From a checkpoint of a small transformer trained on Wikipedia.
Size: width 384, 6 heads of 64, MLP 1536 squared ReLU.
Architecture: RMSNorm before each block, rotary positions, no biases in attention or MLP, tied embeddings, normalized queries and keys, capped logits.
Training: a variant of Adam for these matrices, 491M tokens, 3743 steps.
MLP neurons of a small language model. Each row is named by its layer, matrix (up: input weights) and neuron, and shows model dimensions 160-287. Each number is 128 + 24 x the weight over its row's rms, rounded and kept within 0 to 255. Numbers have three digits each.
Before each neuron's rows, "fires in" lists the words (lower case) most often at its 100 highest values on Wikipedia text that the model never trained on. A number after a token or word is its count.

fires in: "being" 19, "the" 17, "was" 17, "were" 8, "had" 8
L2.up896:105158131122127145102111089125119127117152151169182141077105083117138128121145122073113148136096103113147141109084114097153103142130125131119098118165122128135136092090156140137141126165140068128117135093153086125068124132093127154096098138124113109177162115171162146117147150110141122118097130150131129188139167124099155124092156135102153133134116125172092108075118148126128136105125

fires in: "that" 58, "which" 19, "this" 10, "who" 9
L7.up561:133128181110086106113124114129122142086093158158091116127137148120134120128110103135118175107133108140140126178137114082134133099115146126135144105134127156165140091142119115135062177107103110101156092157099111177148093162137155127172125150167126133154125120123158080116108130127168119103148124137133139138150175147098061113137127161139143145132149123105150144166154113118111124145150

fires in: "more" 27, "most" 22, "less" 6
L6.up1327:088103143115120098130139185106116100101102158115140114129127147156077166156111130126119135100138148122137109136070130188125117079126151120199169134110142138126099146120122108112141154080153134138119115095138144113117106136134111156150099137114155088120110163125116109092125108136120152126137099116129134133142135141167069140128117123128089076149135130138127149142131175143119079100106

fires in: "some" 24, "much" 15, "many" 14, "any" 12, "my" 4
L2.up916:134138189119145111118096131147131125139141137153139109170112156117127082144141130095081103089122101123129104134150144168147137101111118097152153128155144121140107099118147129128130138108152097120132111114155127116149135109132166150092149130155118134095128172129156103110079150125177122144153151100093128163100164111110117090148131155110135141134146143177117131150106171162101147099105

fires in: "it" 74, "was" 14, "is" 8
L2.up1474:137131130114107153154124102126108127084102123108118116118191142115093117129151131156124123148133099115125113146162119123133173142139143146097112126156111145103124120078150175116117117137096126135119143157159109081118136114130108138132084118135095146132106129166167092142119140131130093089121150164125131129106152134074119150154095160137107139130108135067149119115112140152136097122122

fires in: "the" 76, "royal" 4, "created" 4, "american" 4
L6.up514:128123129153142118098148114130100159102150147163140134126121143112107107131102140086142101100151118122158075110106133097083160129109148144139117124109146106080063180146096134124126123126136150149117111095164122138110093148137153145132176095096115105133134139158183116106137112139102160115138161122088160106144114132102126111120187123174168112125141141131095111115134153118152123137131

fires in: "or" 21, "each" 19, "any" 18, "either" 11, "every" 11
L2.up1362:127120121110104109159127169130127088157116123146161097116143143138134121108143143126055157121167136112161112150102111180151116194105130088133156122134136124114128157096143131122123130112100165151119104122130171145116121096130107107125130132137095129103120170127135135095117108118165096111110122072147141157149147133162103095144149154111134123106083146143139078092143154152121108167089

fires in: "some" 29, "any" 16, "south" 5, "outside" 5, "other" 4
L5.up658:083135148112080107137143165151135115144132124146105111110136096147090117163154152121121107104123114115130125143134118135121129143116101138141103118121122113111102115145123121105149189113144108114137123152143156092142131115137131115104152125173112147118142127105152052115121151093174117132123130139147151131109137099135094115139160150139149130121136148145155138122186127108121091142132

fires in: "one" 60, "each" 14, "every" 6, "a" 6, "another" 5, "that" 4
L5.up872:093133108110142094133153150146131157125139123121096129155151141129077081109123072166110163085112141124124108162165087155153105131137155134168166086151131149142152117108091112129116162124122137133086113135152125089127083124096160127143094085154089156098124142143150106154112113120134087123148134181117147091126151093136108113122108141118100150115142123114170129144165127135136138164160

fires in: "it" 73, "was" 5, "you" 4
L6.up1495:132152140075104153098133109134086125121129114152164120140170152124135147096104103142142123128156116127110129164178136101135159145142101098117140141151137167131112083106158154134137126128154137147086107148153120130143120129128140113138083133132096145147119171141145113159107129124135083144112120156082096145093162154113137160140148175120139149116134105132157103144106125157141139155133

fires in: "one" 31, "two" 10, "1st" 5, "wing" 5, "three" 5, "its" 4
L5.up775:150159145081160153136147099151134145096114131166096147114132153147159113113140086101143096120101122146118145169115083148088139105167063134112156118135140109093044084138106139099098104096137152100078105109114132108115119148169122131166101160119104137168145145164158103103123126150119132116171125128126110126103146128154112107117135132136092106140124142124135102115122137156112121138136

fires in: "that" 40, "film" 5, "unfortunately" 4, "this" 4
L6.up1528:137121144150125133121139150088128098106138115145137128126147132141121137093085114113108122118135130156108148162148140135115162109138130118139147111196130140164087114113125118155075171124114073114095140128168118132134106142117140100124116110173162144130153143134145111117154131101159151136173110139140094106151117101113138128118138108164138125153112126118117143159158129141100133093140

fires in: "this" 26, "that" 13, "one" 10, "each" 10, "single" 4, "several" 4
L6.up1062:092145153108130108093155134136123117131171155136113141138140145166074114127124145150084117119077141145146123132136128121138144114110138123155140130140115156151126101161108104090150161135152097135116134104127097096162112086101160114146085124119109124132147178168169158057142127127129084124150117168152197077135132139141123104131103117101103105142159098100120136130114166120127141138138

fires in: "that" 29, "this" 9, "then" 8, "same" 4
L5.up147:101144128154164104145072164098138143131139129140087137136164128161128120097112126084142173108122074112135130156153147108096143102136150080149136102134117163124083093137145109083132112107108118125153169119159135117158129110108125079147099096146129127124139178175135102092122108108154129116115131153149129118105135110142119141170119148143110146121158114055107150129137122100151103127144

fires in: "most" 27, "more" 14, "high" 12, "two" 11, "only" 5
L6.up913:138084140064147107152087179094116134149096140111083157143136110135083119115066142099166132133131106149110102154109115117144147092147106103170134135149144116150136124132126133133198118105181154102133119162147144125136137125151105147140102134147106136125103141169100086116132114125158152144148137117141099120099122112126079114156114137138128131125173106155116142140143146138067096078094

fires in: "each" 19, "over" 8, "asia" 7, "america" 6, "percent" 5, "every" 5
L2.up919:116110118138112101138156126125093119158149109120100140100086148163121111104086184149099117104111084112118160143112121166143138143069136080142135153133103108092121154102119096133147120135101144162115118150146095131142138129102129139160147165131074150115145124110110110106119110096132092140128142160133153113097141153128112095157084134122132135115099070133129128095128164175072096068100

fires in: "was" 15, "played" 12, "party" 9, "his" 8, "started" 7, "to" 7
L5.up1392:134133183106164143141074113132101174141139167130144125107162114117097157093105123151111122119173123170104101136144154110160141136140135112130141139139124155127128087127131131178132170127110107092116136114168109110154145156158170089131124123128140108151149117161159150133130067084134146109092152146150114143113112127124138138158114164144165152107127099151144150112111093146145126149152